config.yaml
n_layer: 8
d_model: 384
n_kv_head: 1
norm: "layernorm"
norm_place: "pre"
rope_base: 1000000.0
init_std_up: 0.0285
init_std_down: 0.0
init_mimetic: 0.7
seq_len: 384
MLP neurons of a small language model. Each row is named by its layer, matrix (up: input weights) and neuron, and shows model dimensions 32-159. Each number is 500 + 40 x the weight over its row's rms, rounded and kept within 0 to 999. Numbers have three digits each.
After each neuron's rows, "fires on" lists the tokens most often at its 100 highest values on Wikipedia text that the model never trained on. A number after a token or word is its count.

L3.up633:534459524478502519507512467470534478479482553478489454460512480488441544488509480467568511506482514517507477552482467488523545521506492444528525433525562481548499501530529505468495424477551482531469507482496505549444521557490469502504565498505442583499478510443520480532481435467489508549455414496448525536472471508484494408525510477509525543530509456529544547464439505524570527532505
fires on: "of " 15, "known " 9, "ed " 8, "ized " 7, "noted " 7, "ing " 7

L3.up1096:511502593518529526436511489550520494527490462494505467457469557441473503468460535482559457555497542461561469538482510579450498491461548466521546547569573481486441507516533540477513506512431451534506462449524525583476503525489518478508466533493564529515398545548498498506484484483540431465445488501472572418528506476452499532562587470494530477516499490489481496501473454529525514524496
fires on: "es" 21, "ers" 16, "als" 10, "ities" 6, "ans" 5, "ics" 5

L3.up164:548404516510493511460429509497548524501498467497511560479440566564442513525477485532519574509542551404506505542553598481535542466501569511512485492582488428523439485485480501385528501496509545446536548452522473541492446575511485450483489565504508525576480508422525463439527493452474566472496486480489514473480505513502527453507483434520444458492526535473541472548466543486468546463477
fires on: "ure" 12, "th" 12, "e" 10, "us" 9, "en" 7

L3.up1257:525498452515529464493474445510477426474530494486460432532494505459486553450514546427463495517501525535484544437445518486518473544465536529524475533528546431495440548493455454502425501534549492478610508485410493497497513515472475477519458482541505537542412477495492486468495578522552550546477504561474449473532499534451465526416465480496501560504498553467493505397515459440495522493467
fires on: "o" 31, "or" 9, "Ver" 6, "ö" 6, "ap" 5, ", " 4

L3.up1376:491421485518468527417575537434526545486488541441434564398466487514514520503551428450487536467455519545453547588522501473569433467441484441555500570540525490506525491450537489503513528476542497514519472455500472565462425492517467436475540555441524534518532502523517521512483502425480464515486449508527493446468527531542589497540497525527558531501474571496470549528486430579509484402534
fires on: "on" 51, "n" 25, "en" 10

L3.up416:519510546521479487451509481464532452528491538546490497497472531553575569529417494433553509513490489518452572502486597539521453474442504498535551439555500524517502522516491479460522465527485481481467493450507483522484505492537539471576497504474551500432519486460443501552507573480500438513429501504477544429487460469506558486533542476549462454542503465471438428499487493434519548430477
fires on: "at " 34, "by " 27, "from " 8, "in " 8, "– " 7, "as " 7

L3.up450:544483431455563511540501537485602470494460512517461444424521484489493483554508519542433531493486547533457479574544494465485493523509546501458438507529526530494455551530436565434477474528492525530540428452528509518473459524458506508524547487489503524471465471517535583467523496489461484479500411558530495572473529528477481514480487504428463426519490508571506461544475513388550547406443
fires on: "ed" 16, "ch" 12, "2" 11, "3" 11, "4" 8, "7" 6

L3.up299:543460473502506512499518497505542481539425543431455537426497520462533459503539496447441521444507551503577524588522512473575482523517504516474470462493531503512526425465452552458452527469473502481585424460494453508526511515529438504519517532579497544491455502433504529506426440493480513475505446508468434564489543522539526496489490410442395400535458494487483527519415399502520516368428
fires on: "7" 20, "ag" 19, "8" 8, "4" 8, "7 " 7, "5" 6

L3.up263:444474446495539544523480482474516564466528445510502525478511488544504469517527518470439555408524540456485529517496525544588552456456487548486499474532471494498469505476453540436480487445417521465559492461459612476497439509470514434547436534546566499529477482480495480509493501504497532475437504470545439449458539508490448554581471474490476501480457580455500484488449477562485519492513
fires on: "r" 21, "ag" 12, "es" 9, "en" 7, "e" 5, "| " 5

L3.up618:436472525458498512508548519497591481458513516435490507452455533524499510500467562499562489500507576475464492550475482569471484556516508443475468486517528547521446463473497545551498476511488514400479465493451487486411397602554519434456533492523561528523514487426436498491402462545436482505430440528502512472456472486532518522538477478455486484552455521445495510490445553564515513548484
fires on: "." 49, "==" 13, "ed " 9, ":" 6, "===" 4, "e " 4

L3.up290:494455511527475535514502480424533514486519525477459537443514467555472517413456540477478431454510452513485485557563565554470543506453502574491467568472525482545488478557516501555481433564507582599491504548507468523492512506487465441539582590566578476550451464430491489476508453432463483557530501516483483520562527456496543504500541495494533456570453480548521531491480477490552561493463
fires on: "'" 46, "on" 8, "st" 7, "om" 7, "ix " 6, "one " 5

L3.up1489:539509593527540555490491435435479546502525511474460442552469538560473498538494470477554558495496525462505462508520445549493447496529448518495530418514561464512483500515461511459490456446530484533525515457464598455527547439513441454574543503465471474552499495431553522501506512464438518466574567497461509457468588478537546485514505463479428567453462479509546512438444470438507578508390
fires on: "u" 27, "of " 13, "ner" 5, "w" 5, ": " 5

L3.up347:485468480532493500470515441497535440490501485475491496510526536471537480517396477393515538550423468476502482562528401480495496537420496514505540506517549504466471540552476490496453554486541522536458441500407550519556526552564521488541552468514484562483528427432522434388527481527428558578400543544486550414489528459493493448575470458500499502537550495505482480488483450502489490532546
fires on: "at " 19, "of " 16, "| " 14, "ed " 11, "to " 7, "won " 5

L3.up957:513479515592505507520454431550533430463439497522556378520491445523567525486482531519495552476521498485530533556510572455476545476459576492526530465489515553487460481403476484457498441434539513522479529483549530522459467450464456483550557535511555541461467439458507546497514484519526536571489480487569473454523505530470540465550557528419556493514418582551511535548467507576490507514432
fires on: "om" 15, "or" 13, "al " 8, "-" 6, "ad " 5, "am" 5

L3.up1484:485421550584470494512535418450502531498531620458498479483529430538553511509545434449497501484479515508453513508566514501470571470519535544536528469536508528486462527547490417518515498504475478472492491487518502497415577448542514498526502539505512523474493435511559416429521473504506583584364455467499570468507505464473500456503512506511572429537495484487465514472459466466474507480552
fires on: "ed " 21, "ing " 11, "of " 10, "could " 9, "t " 4

L3.up311:560482498550523510441523451558526446529425532527496451474518460474557551466468530519442476530469490446531477587477493517485425475495505451502507588548558503464496506479495513457465475527538506474493502475549519507433528476530540445558488540495567552454480499508425474555566489493449449518520502529572427434479519473481558481483466502474437513500503573542597441520515436514533516460478
fires on: "and " 51, "& " 5, "-" 4, "iv" 4

L3.up1233:494470539484457530478563490468488481507462560526540440494483495540546517518431523491462551543469506420534489498457504473613519474485500565516520452483462467569479546405472466536513553470499473468560524450550536526464528446534510521502429516487524549510536445479487509450486526487399532540486457448493540431453489487497474458457493503482492557573547557431511451516516479540494545477473
fires on: "A " 20, "(" 11, "On " 10, ": " 9, "I " 8, "a " 5

L3.up340:494471471507530545480474463497472496504508481477383501479513465479415525443442503491498506478583592499548544511585459487462556458478518455502457476509532520450453448565501429555437500473494449518456555467481485509457509500477472486509578557542530531506566421465503387457490555427393457453482408511515482513505490558500519566549535466439584509499508531519454478460504450498542492462434
fires on: "'" 37, "om" 6, "it" 6, "’" 5, "ol" 5, "el" 5

L3.up572:552514447549475483474586463520547466492461496461444498480485530482593497494513455539537573547454552491392461513532510449470466526482480490514534488584468475520514474462499541470504491453511500514539435475481529556378444533502440476539464550514551497544505470460500505494417551459476512483447509469554512504501509489459530477480502515488486518437500594439563382426479499537573493486489
fires on: "of " 53, "-" 23, "an" 10, "en" 6

L3.up1201:521503508479515537401535469478595514435440510439538480444429512518502479386486518524558520471481505479513511477484483544536467427461513490549546560549457483528516450480509488462480509467506437645516470497513608422497501539458492513482590529507507471531527523584513517398471472473483541508519510457529529497517548511471461450507516495552490525484511556546461463560537533492506567454481
fires on: "s" 15, "-" 14, "t" 11, "id" 6, "i" 5, "c" 5

L3.up82:564469434500499476493507448507538497472476464490541471414443504479441460525517480418521550449568487404495534531559474523493490519533551487489512496523521482591454511462507601435473462522460479481507413519499468551424503534556542550463516482512511552459536494546426489494467495553468535462479465538527532446485522476480487484456491505480607438560439609467503451507534544566537454524493
fires on: "ed" 15, "th" 13, "al" 8, "E" 6, "ed " 6, "ished " 5

L3.up1471:443491406495504499493533475500564453476472488483473478499451473483479607485484409483544537514414568570559503479468474503537482447411489531540479537543541498440560458451476499501484535494522491554505501475495571442497567545550481432491472579475487514531533490492427491416477480533571555551416548516540503410440503511541511472602500500449547498523536520478471375559554470483495497517485
fires on: "; " 37, "(" 24, ", " 17, "/" 10, "b" 4, "s" 4

L3.up793:470436525462518478445506484491487495460495431556523483524434508500525501489501468441532517543442513482516479557478452507489546481460500607493504490540527458477524539533443474444505502467530521528528483496445584504531446557563506447474555496500523524493587420423482545446500570503465559490491520540445489507478460515505522465533492510525481524477456497474494480409564496493415499526492
fires on: "of " 39, "and " 16, "|" 10, "for " 6, ", " 4, "the " 4

L3.up194:540484543496482492463514450485464483500505486386519479503468487528509506520433472415447450543457501465471466542502568512528534539457521488489588509491601470553480384400473425486510547508483459543512513488502520508430502464487503511442543498475482474542566533489456463445441509517458533476475527487498472468512566442468473493515494496482534495521551494528477464495516471427505481530512
fires on: ", " 34, "/ " 13, "er " 7, "player " 5, "-" 4

L3.up272:495458531577469428490490458454501457472521493510458485472472468521463524531475460514561554532457536512466486507471558518465542547467554556516494486491503430512465518475458509455497459510561530520546480507538510468427550518537533473486522536473432575555463492425492469480414511526478585498415461579462525471447517478516527527509519480420520489551557495567492506528502536452548603531465
fires on: ", " 22, "of " 13, "on " 12, "(" 12, "\"" 6, "ed " 5

L3.up1356:479511470456581481492497577512514447432509544545439585490448523525459609510481510419558472569499498494494472489569470498499440500541508561461513485554485517530533529533440487504507492463497509532483448434501488536428499485557552459604458487524465567580487463467487494385511434504434492581485417528563528502415482490443520461463537540559421417511521533546463509540489397455470550503506
fires on: "or " 28, "and " 23, ", " 8, "was " 7, "as " 6, "are " 6

L3.up1426:547430569522465476518593489455519521499481501540517466431466559518500516533469538480550575568485514471484502537500543529541468577442520557421544494505499463481491458464517472529480417528509469529480523529490478505412445511528495439474536488486549490475520484444449490478438520497483513544428533504480435451383551533497492497540553534508455428470453506484577470461434504459468482511476
fires on: "in " 45, "for " 28, "of " 17, "to " 6

L3.up945:559438562508419558424525492501586476542454492459495492470554466483513517519508514542463478496478503435520530483548488459524526451532483577457564485443547473486470500454523515486492437515522598486459515513421588506454488458490499526551481510427464535560504470533483498478428522487512474517478507528511545456537555522582557472467536521535502528491446438407549482503430595483422493406449
fires on: "ar" 22, "u" 22, "o" 13, "t" 6, "ce" 6

L3.up1120:567443490539538522410532491494489499483375573517527471455459498532469578446374461416555526590452524489460514521536459514500484471515534499469516568536565489528528471584452479465502585429473492492530480447522561486486503612530552427536492523429472491465516542512495452471458486477491541497544543548531509521369522513489501454548487469502457495512453497481525488582475500466549490472501
fires on: "and " 19, ". " 16, "well " 13, "early " 8, "-" 8

L3.up561:501507526544493507547542484444472495442492490492446495502496446523523518518496357395534504506478605495476471508544488454518478558458500597499496489500600471537519612476507384506510512502489534499502529440497533443447420578464507464563505580499520548519521486465486456392471503517487530574423529509523504506417477505490554466494545489479471409508527479561426509504468513509495516497536
fires on: "===" 38, "==" 20, "before " 11, "to " 7, "after " 6, "of " 5

L3.up825:491470493481494528539424523470544510432501552571454511477467474516490500518528514462463519543482528509490459561451457481502472492470526511505491540569531442564476497500498436490530518477517496518512500528501518545501444484598441439479496455530461496487444471523487499443505448489472542481428523460527436469510521519497534512482444445409504504515504609445533465464518438486489546527512
fires on: "am" 21, "is" 18, "m" 8, "y" 7, "ab" 6, "| " 6

L3.up498:497438522469469478470532437544567451458482570469492478515455511541540491524467425512473514481474500445487533541555504551520526524500529545483551526489514548445429459484488429446502464518498503562494502500492507506510512546499490464495523530537530492479513491485509557479516537476455535513411487437474439408367501488467525481527547530496542493487437497492481505511507527460543505518472
fires on: ". " 20, "by " 18, "to " 17, "at " 11, "John " 11, "National " 5

L3.up916:515504516518531462520505502527466524494436550436453526518464492447524527510499583509535514523501515520523559530509533521518489517499484505501505516532609439489471507457498442491482507507515509462606449468569567464456457468545475497590556562505595598484541454532549475504557483497507453468472439469435508424390532494504513479450510511479504387509525512516498410509510509478508487455515
fires on: "/" 27, ", " 19, "and " 16, "that " 11, "'" 6, "ph" 4

L3.up323:526488455592510523478532455334513469460511513551501492433522495517548477605460510411525532525434529451520570546522507508506488490532534498529491485580489509571516497464509556498491590495480541482439487482462574570491452457473517470552441523461503638540430442464440533478509552481496523512495454466454567498504555511566485491469491507523467500557506529483515469514509451478519468507532
fires on: "had " 41, "has " 23, "made " 5, "began " 4, "was " 4

L3.up645:511478431522532562480521458556505508530513480451537444461439469553476470490469512477477498505548464473524356573533481484502491457492496517504515528489526470519461518475528548521465537455467469479499448434521537506385452476503571497483535516502492524447464411525453475557564496433462548502484472524512481460510535493473465513548574389449535478476461614447513542468441484400536516470406
fires on: "ed" 37, "y" 7, "ing" 5, "z" 5, "al" 4

L3.up1465:468523474491467518551539499447463399534492543489560484473470503511489568510505546471574568561455490444474473443479470489522520476531534574479512525495521479479556450454435559478481594477424501483460423474441555488512485479578580497492504515464521489504423529479484478460480529529506559469518541488536504421486502472446448486479531465488488523523494472525455446500539536570551575480540
fires on: "-" 32, "th " 11, "–" 9, ". " 8, "d " 5, "z" 5

L3.up1117:582472546539505503466478486552482489407509480530545508511446559490560555468527526476563479462408497459428498500501458530493470503466516536506587491505503488437546477531423447485504427552491535428483461441504483502486531523539562431554514513553551501516528449430484577472473508492509577552482471520493501473474524484465488470589525482494473471498449489472512424487474538465474509470459
fires on: "of " 52, "to " 18, "at " 7, ": " 4

L3.up515:520506527489530537493511482471561492477507476481541431453486491541452439510464491575479555507502552475531456508540593490490482442528617492536511479584484505514512531491556427505541477461435472520535478487472520532487494448510467523495505487522509488539471497547481475557577531476537506547537506512471510384512550537475577533510555478511550471491525624509517511548468489540586494424434
fires on: "en" 18, "ops" 11, "ad" 8, "ans" 7, "om" 7, "s" 6

L3.up787:504512504599463478526510493510526442490515471515505453433546530469448513482489431478574538496458570459490519545475469521522435488478462504426566485489492488475457477483506466457523519514560505519444494481516522537430552473441578505500513528575490551491480468491501526440508470532544558554524473498474558466481554471515490466501494453470400540461462481539504426496484531403479540473497
fires on: ": " 44, "ated " 18, "from " 9, "of " 8, ", " 5, "titled " 4

L3.up302:475526483535543556467509520469457500459531541460574407459467515504490533428435496526572572508472616442521497525452505511500479564500538488571442471585508425530513492451513572515504477473445486478496491461460496514480497541514583472529530506458581509538455501555462459493491453499539475495484507461539502502415524461500445479500443480454519543479502563477470479473533494533602463493511
fires on: "===" 33, "." 32, "==" 23

L3.up1179:466529443548615526512459453406476440473508514490494513498499518523455567494475440561570523504466549420522493528477528560549515548509497553501495576452498548486459408435524469467570441510424520524604544513553454504487493511467509466439500496510544521478513521557560524487477518501533522601469479491549523507448581475432457473477488468463500467550438465496450454483504533489421516481490
fires on: "% " 19, "al" 13, "An" 8, "m" 6, "-" 6

L3.up47:485478529518509497473518440493557479460505505503483505507504442476535505438453469538508548455461487473527538502558505502485525528511503511431489424497630517488474519476391491513461535469529534493534529500523600448508463481565448487501456550575539497491504492466516476425574514445404515538470430561511487456441526542541521435522569486529520522529417457488510487467509540468477473421504
fires on: "of " 33, "\n" 11, "in " 9, "for " 6, "CO" 5

L3.up542:576474559462437544524493529496519508502473569543475476518539489554540598549465464517476532576502499426446478526485520490546486516509480559493463470511467516599506488499536500444482446461470529578490495474595530518484575488474534421578530467544547502517548507459434461497500522472522504512409469544501553466477501509471483476530525481516490519469526504509587469466551467434504502458469
fires on: "fl" 23, "f" 14, "e" 13, "ed " 6, "'" 5, "ean " 5

L3.up328:499507536457552516418570495519633502519537501513469509423522472484509577460497463462604511477470507481481525521592498459549472509425499497505470450528567475505534470438504461524550566442476505510511474446564458497482521549560537440513564508472562561512467503435503505507490434482488479484481440469495468456505537492451491515536535536502479425479479474486471469541505549478557500452464
fires on: ", " 44, "of " 16, "'" 8, "mos" 7

L3.up706:502493539484491527545463503520543478442456442516520546430389502514489530459512499484561516469461559442422460519467536563482524450524519563528533440533533455499540512483445440496464446470472485594547475527474521502463464525500490487551517512429609469510497397473530503476530412486520496484485444464482520389543526488455495451445511481491491538609473526521528451548463545560527512522467
fires on: "'" 21, "i" 9, "-" 7, "is" 6, "in" 6, "aily " 5

L3.up784:510539554551500508467506413516495449510525559451553479559492506521466527454469464485525508575443547535466484487480483370457513578452482459468548477479515469534515495527448453433519450517536538439517484478592510547492477523543449396532525509556544501487479518486511439425547514506486590523522455473527614503498493448486539502547444527458489513542413532525511474513483527455511481496495
fires on: "of " 28, "or " 27, "a " 12, "and " 12, "as " 6, ": " 4

L3.up868:516451557548488501497505463449571477509520479485504534466489539505410571544494538523586563473446486534532492566543552513538543504490513480440435427554482464567501487570441546434464498499538541392516480465589542562441525452469511514523534521515504481546519399453501488509491482508451491430460514475424536413537482511496524516424492524434423483512463519546486500487560526447517559472437
fires on: "u" 19, "e" 14, "on " 8, "un" 7, "b" 6

L3.up681:421545431586500549487503474497485505509555502453515535491526515521446461470471494421491438495472476545490503524494508506513474519529496494494529518452574524549457467532507498467485485495517489536486463488498508472487475575447481451508591458492515531488489550449449487484489528513519533486450422524446505548534507478484580490511459523526503457511409438515511495449447446441558505470532
fires on: "at " 47, "of " 18, "the " 8, "as " 6, "\n" 4

L3.up1406:487453446459459500555502461459559457486536458497520473494543554566452545443429475477492475481421535459463512540470520475514513530546492520476538518521508524506465550480400486459481521539511552535491351418492532496542539513539518503500534474502499541495397498436485583430505527558520465587414469498514492514497493530491519523530452514459468535557547485501486475459422513473510516473544
fires on: "(" 23, "of " 21, "for " 12, "3 " 9, "as " 5, "; " 5

L3.up1060:501444537533523506499444523524507502510464563507546514473510468547543547444426472451534493500420546533440458523458427492554557490523491596519461519578526497531430506497434487465475549510483555468561542503491543482425536454487535482500459548528501490465463491483508501442514522494464474525444449513582518495477506524491551503484514476450484440517403495484491472514549537467550500571504
fires on: "| " 32, "y" 21, "emb" 11, "of " 7, "v" 5

L3.up484:488485473470627499494497508491480513480475518453457498418447442511512521522501531465521514490550539575538548438554519497552554541526459526506431480551483470526483484471494582481564581557503508490495427479565518520454441535562479456502520582469478480603496460543498473540443498425509521528509514459574476517488532512506511472499481559466496514500397547523495552494560504472470494469456
fires on: "." 54, "area " 11, "line" 4

L3.up555:473512582442510485521574509444507515517479537490535468491458528446509561553455443488500587553520452491523516455478444488525523438540568511497504580583535474577522513429478460460480462544490549513561522471449526442474502503544519522511510503518551502513505522450480512519502412517455512547473543460555488558522492514444488453458470465482470490530474493484577460551495516500508540478509
fires on: "a " 81, "af" 7, "A " 5, "ul" 4

L3.up589:507545470522510568445476430501560467458470554455476560446425485521558551520525515505498500547510572506536482563526502497514548538433519493539555475466533465538518458400529463476488448457505487553534549467616459503454487547510533513563522478556567545511489494541535486507489489318487502490398476482478531462469444526535549435465466477499515476462510566570462478491505539503492481429489
fires on: "on" 12, "ed" 12, "an" 8, "id" 7, "ik" 6, "orn" 6

L3.up1256:532502549532538518479514470563482480557463509482582464452434544520514531516540542532437521460447530464399463586540558566525519486541501494560518534522541426481473557461501564480471479471450511500524465505496500467458498526491509452543511460477489550513504437548501482476565476476550534528488444579526454472484503456502522527452523469475553486548500491489614416488478435423489555435558
fires on: "t" 20, "n" 18, "el" 14, "h" 9

L3.up975:540473484540447509377481492499599494530503504535526467542459469549491456479414464472540532538478481531456483563494536474474441542467535513517606450544454470560510546496518430516482444455510602485474450428522548507508540484490524599531591532486624544467475485483522546531489510409429492547456429449424524507463489486495495520521486490504558485536575516418573463420408518526482501439515
fires on: "at" 18, "at " 16, "of " 11, "di " 7, "en" 7

L3.up809:438516530501537539460511487491535506514489486463478492456478546548411551451532516437488486531521449460488529532541476525547595547473485546474428498503552486509508564524458541525482476509459454480524516416479464466426486541543473511547533456552530482483449471432554445486506476483489496523472478470493483480457465511559443434416561490498581555453485496553479467490397459546507509485458
fires on: "up " 20, "along " 14, "ing " 14, "ond " 7, "together " 4, "ed " 4

L3.up226:550467504572516469498524485498479425504527474463505507467524470499514515504480440409511556525419447498431485521549466490528487526483499583506532562478590491497449558522415445471488508537546497541541541517488504556493517512425485470500546542497493592497510438441513462419527457577457547542484435550505506445430448498479513436494554512507486451564501468533461505499485477462510515564493
fires on: "the " 22, "new " 20, "of " 9

L3.up52:428471552525515516499500484472488470464478548465490505487537444542514539522453482522589609502393440538459537536489379509443520514453565533493475479568572473532484505519459493502489516494469486580475521517546477512434507527507486467579521518471511477534493481485477431468508495504512506536447470485507578511445526465451475458472499534436581507555555534489447418571538532497571520482467
fires on: "0" 23, "1" 15, "of " 10, "'" 9, "4" 6, "y" 6

L3.up1189:520548475522513479547599578494452460450540432442516522453481465546431499470401509443455503486499499499534557467500522515507461535484501538450532554458523456452469538497442508494521450414414483541508512430489509493447469440466522487550482532488530535547474564512447543498511549523375540557496515520550441490480574470453480529495585513540509471510505527476465456490440469452501521533508
fires on: ", " 18, "|" 16, "and " 15, "0 " 12, "of " 8, " " 5

L3.up591:537420501538503488474539456438547546448466448508488459469433503529426522494464526469531533547492507456467490493484425570507511422525467520523510488450489462513453586518462577471513477448538533446547479489511505550491514513518504460464552502584497464557502445501478506417498473459505510534449502457455566453456539584485586429497537527510501457482471502536524519527456380445458548440513
fires on: "un" 25, "n" 14, "p" 13, "b" 10, "Un" 7, "ran" 5

L3.up940:505524485474511544540530521540519532507574451440448485410476504576507531443529518549501498462567572516479458510490579568514510492525464608535469496512395503518509561437490515484534523429438475480494556534516530523499523494495484501579496514454514556467453411496456464507483418510490486528475564389492556470546530506553477493576455485525546447465474479536449498489496420555486527491533
fires on: "il" 18, "als" 14, "es" 11, "ed" 6, "ik" 5

L3.up1467:496542543527498513579501507423490464479422409509477422515536439603568522488413495490499531531535516475496525455552516475569517494520505523520429462565484453556513466456430538458507501439480480518488502486509516499424501481450487465529550533489449500518476533553462469489440526550482505576489503548512434462535481489497479548512506508473515485496451563464550498485537468539610462512479
fires on: "al " 20, "mp" 7, "ack" 7, "il " 7, "el " 7, "am" 6

L3.up199:538421482491457482489477434518579393464461576494509488546516478431536547578470485526546475529561551509435492476474506518546437485514513519533491539588504503512452501468487529532522529528478527562546501496530482486450561492564500438496571471423558510545495470451506468546515471489504513551485415476508528415494485506417591470571499521458515513578461487479559475481497560499490468502504
fires on: "'" 29, "on" 12, "e" 7, "." 7, ". " 5, "t " 5

L3.up500:520494453524494488443498444558514489489524514458556475450540514512509481497462582538569553591437494502496506537519496461517472492503466536504605544474481499451447526400498515499503539471553505464567528481496480506443541467519515496539511527536552579512518532579482507482439576469512544578446383452536532456530484480473506424546456515550411531485458517545490503490522480508478547479430
fires on: "an " 26, "an" 23, "(" 9, "un" 7, "en" 6, "unc" 5

L3.up690:423495537527510513418478461451469421447481572548414509389474569550468430501500449502451581533434464497528487503549556470555524505564582479474515536459510543533519548504500510487481469470502542493492505482536492541473502531557468549522577483509459469563510479524542561472487456423514501489456457505535521470487542557524524439522494452495487477453509511561446562574558514482494540493426
fires on: "2" 15, "1" 15, "0" 10, "3" 9, "7" 7, "9" 6

L3.up250:498505435515536524530564510460506486538501489498549471452459495518452496530464507445550544505496471505474469520509465504556491516537539481514526500488583465430458554502456536438506484570522567488490542444511508508422526461533505536549507518512495592518553428523507489497494406493542519463449449520467556510411472467590598416560451511520506449471463528534413512500512497552440547467463
fires on: "1" 33, "A" 8, "2" 5, "al" 5, "60" 4

L3.up1255:527469545515512545466504425458571454509486473531493494465499486507539471465462510519498573515438531514447470568495512457479555494537504462485487526533541521489498482505467525532469508459566554435499482470525492426483504487561492471546569499568562509499493439538456581477454470486565543480497470548576469506489515520539494469550521503418453560456481491479503437459504476491480526455549
fires on: "1" 17, "ed" 14, "th" 9, "4" 7, "3" 7

L3.up741:439506500478460465528540463516527496436473550489548502440506436499520475524527489464536537526513506544505542584507511466561575553500497508523477454530508478485472489449450505504518450545517518559519499523508576458443464506499479557543504602525560527514429456446542530509469485487536497538430458484523511458429483518452447471517629447401511522481387505564424470519449528592508507564511
fires on: "of " 26, "ing " 10, "ised " 6, "about " 6, "id " 6, "als " 5

L3.up1219:484458572479533535497496458413448528466422495484490501453483530513470506541552494520573481593527519540534535506531472504522537527478541447496510503526498491500434473506485458438382493485506510533502528477516497536512495551541399510469532467538509533574441476524471494487474437497475468494441490464512532507522500519475553520466471440425491443431454459470478412487524436588544570486506
fires on: "v" 18, "m" 12, "s" 11, "am" 11, "t" 10, "ish" 10

L3.up803:448422557600543527502522501498530498414402455384475497466451442480456531558511506426552566542416523568542421536527493538503511534480573546451514459527470442470495451523453451516486527500502511463518500494532525546516417579513443480513495514559474454506527480461509479457460497511487619558498547446490589429526553484518514495482486556436453439491525529538492501531499561486479571491496
fires on: "-" 27, "us " 9, "al " 8, "toral " 6, "ing " 6, "ed " 6

L3.up1422:499511554526533490535528476487489490468554500480469457383514518601500516495484483417479511583425517547528453452501505460505517486435467505420463507461529444465475490508486478503407477487450506506498506470470487505477441549513520449531521566547522498455503464406439525518521570508510515561444495463523543423493541471477523513513514468461529525502419470503508437482573505493503543489422
fires on: "ant " 18, "on" 16, "of " 12, "al " 9, "ol" 7, "-" 7

L3.up107:474478480487522556453517437539560488472496518516483475520520496511438472523464502468519490543522559485480475521536588518535488467469527444528526465496503501491426468476478461467433488490567486525466476481516538572440445472525378564506480552490512517579547480530497547509522565494468442461489452495516515455591536499564474498489471449484446428520480489511509445474474532546486575437466
fires on: "'" 21, "or" 16, "er" 15, "et" 11, "ish" 8, "o" 5

L3.up783:479489559485578536434506449519472477510496461471509523444446543541476451458510492517497572456482517420510493518529501532470468496525615510514555449523507527505482562474501519446510493424454526488519395454577511514483465484503491471504531489514546531527520502531513528493512513462509507531511527503430481425445542504553506490483500469490471417554503575458580525503479403528527578437563
fires on: "n" 27, "ops" 13, "c" 8, "s" 6, "o" 5, "el" 5

L3.up597:474488501462532441394487477475512495498546459438495514468483532545498566509510520455511521523477580497470534526549495495521459581507492544538587455527517458527494520496428482460494537521472465517438386489443491524430499481517507495487533521424577501439527458413514453493503472476481477499493492563486447518481523466521545489506593558528476472491443461497422470522493522487450488446504
fires on: ", " 23, "– " 15, "as " 6, ". " 5, "it " 5, "which " 4

L3.up438:561473525513481512504498524524507458510469543506483423502488494574546497551507437518593509491520559462424542500500513468516524529496496543447424466550544448488502539489499547537507469499445471443551505494484534489416480485515527442489466529496483533525470552478472535540490521481525501512405480586595529533442444554508503489505531500474493472505520464497568439507542524441477562507526
fires on: "of " 17, "e" 15, "h" 14, "w" 12, "y" 4

L3.up652:512385518519470500508502524470435495562543552449474437451537534460545565513490561462480503533469545514492478457531488528560481538486507549521500497548532466488500539518491497517504526509476538439441485496487544553435478545540573492513492540421481502495547478444527473525580510458534541490440540494491568447528527465550515516600494486538463457526446502465507483484526524431573513489524
fires on: "from " 26, "of " 22, "(" 14, "in " 9, "| " 8, ": " 6

L3.up956:493496549463454528511511535448536523535457492481515424501454555534443504526539492384612585466472489543475486582502467484495460549456533440527485445526492389479473496488475512482532490480478507487472503518495512520397461479463445509495505580513558573525469439459537517568472479490471481485578506460479504439467526526543546522437467532510451470500503542497524528507475475539522432529442
fires on: "of " 24, "u" 21, "amm" 11, "op" 7, "en" 7, "am" 4

L3.up1134:552494483503473508471477483535573405483492535517541540469445539500505593488519506512499477517495480451492553486460474521504423420532526469477524509613487494549445549493505450487499511534460570501575469485548541490465508506460549410506483471479459569479451505476448477449553427511555568534546508537547497429486461495382496492509516492493432477508417547461522448530517479465571456534517
fires on: "and " 24, ", " 14, "in" 8, "'" 7

L3.up1305:488494519486491630469535463503536519509501460485537461487527444551506495501496498554643612517473478505494532492454527496537533530509550502553501509527496464469520528547456519411469479522483529492514533474464515590494474416499554484491466491581488522512456487561402483464424467475477488505438547496562500473542516467468550432512545483550492530449452464462528418511548460527467566468467
fires on: ". " 17, "at" 12, "u" 7, "t" 7, "p" 6, "ut" 5

L3.up547:493436459462458514452568453451514486515557478457468501418532490495501554482527492478490436572491540572497502508555460510544430438501504532450540513578536499499512558483517518468435502501501487549546463503504491512461466492480508492356510502543489610496510522546517503475374521454494526481468489451536527508472474526403538503538465556488491434440474516421535408479455452534530444434433
fires on: "were " 13, "of " 12, "under " 10, "u" 10, "ani" 7, "an" 6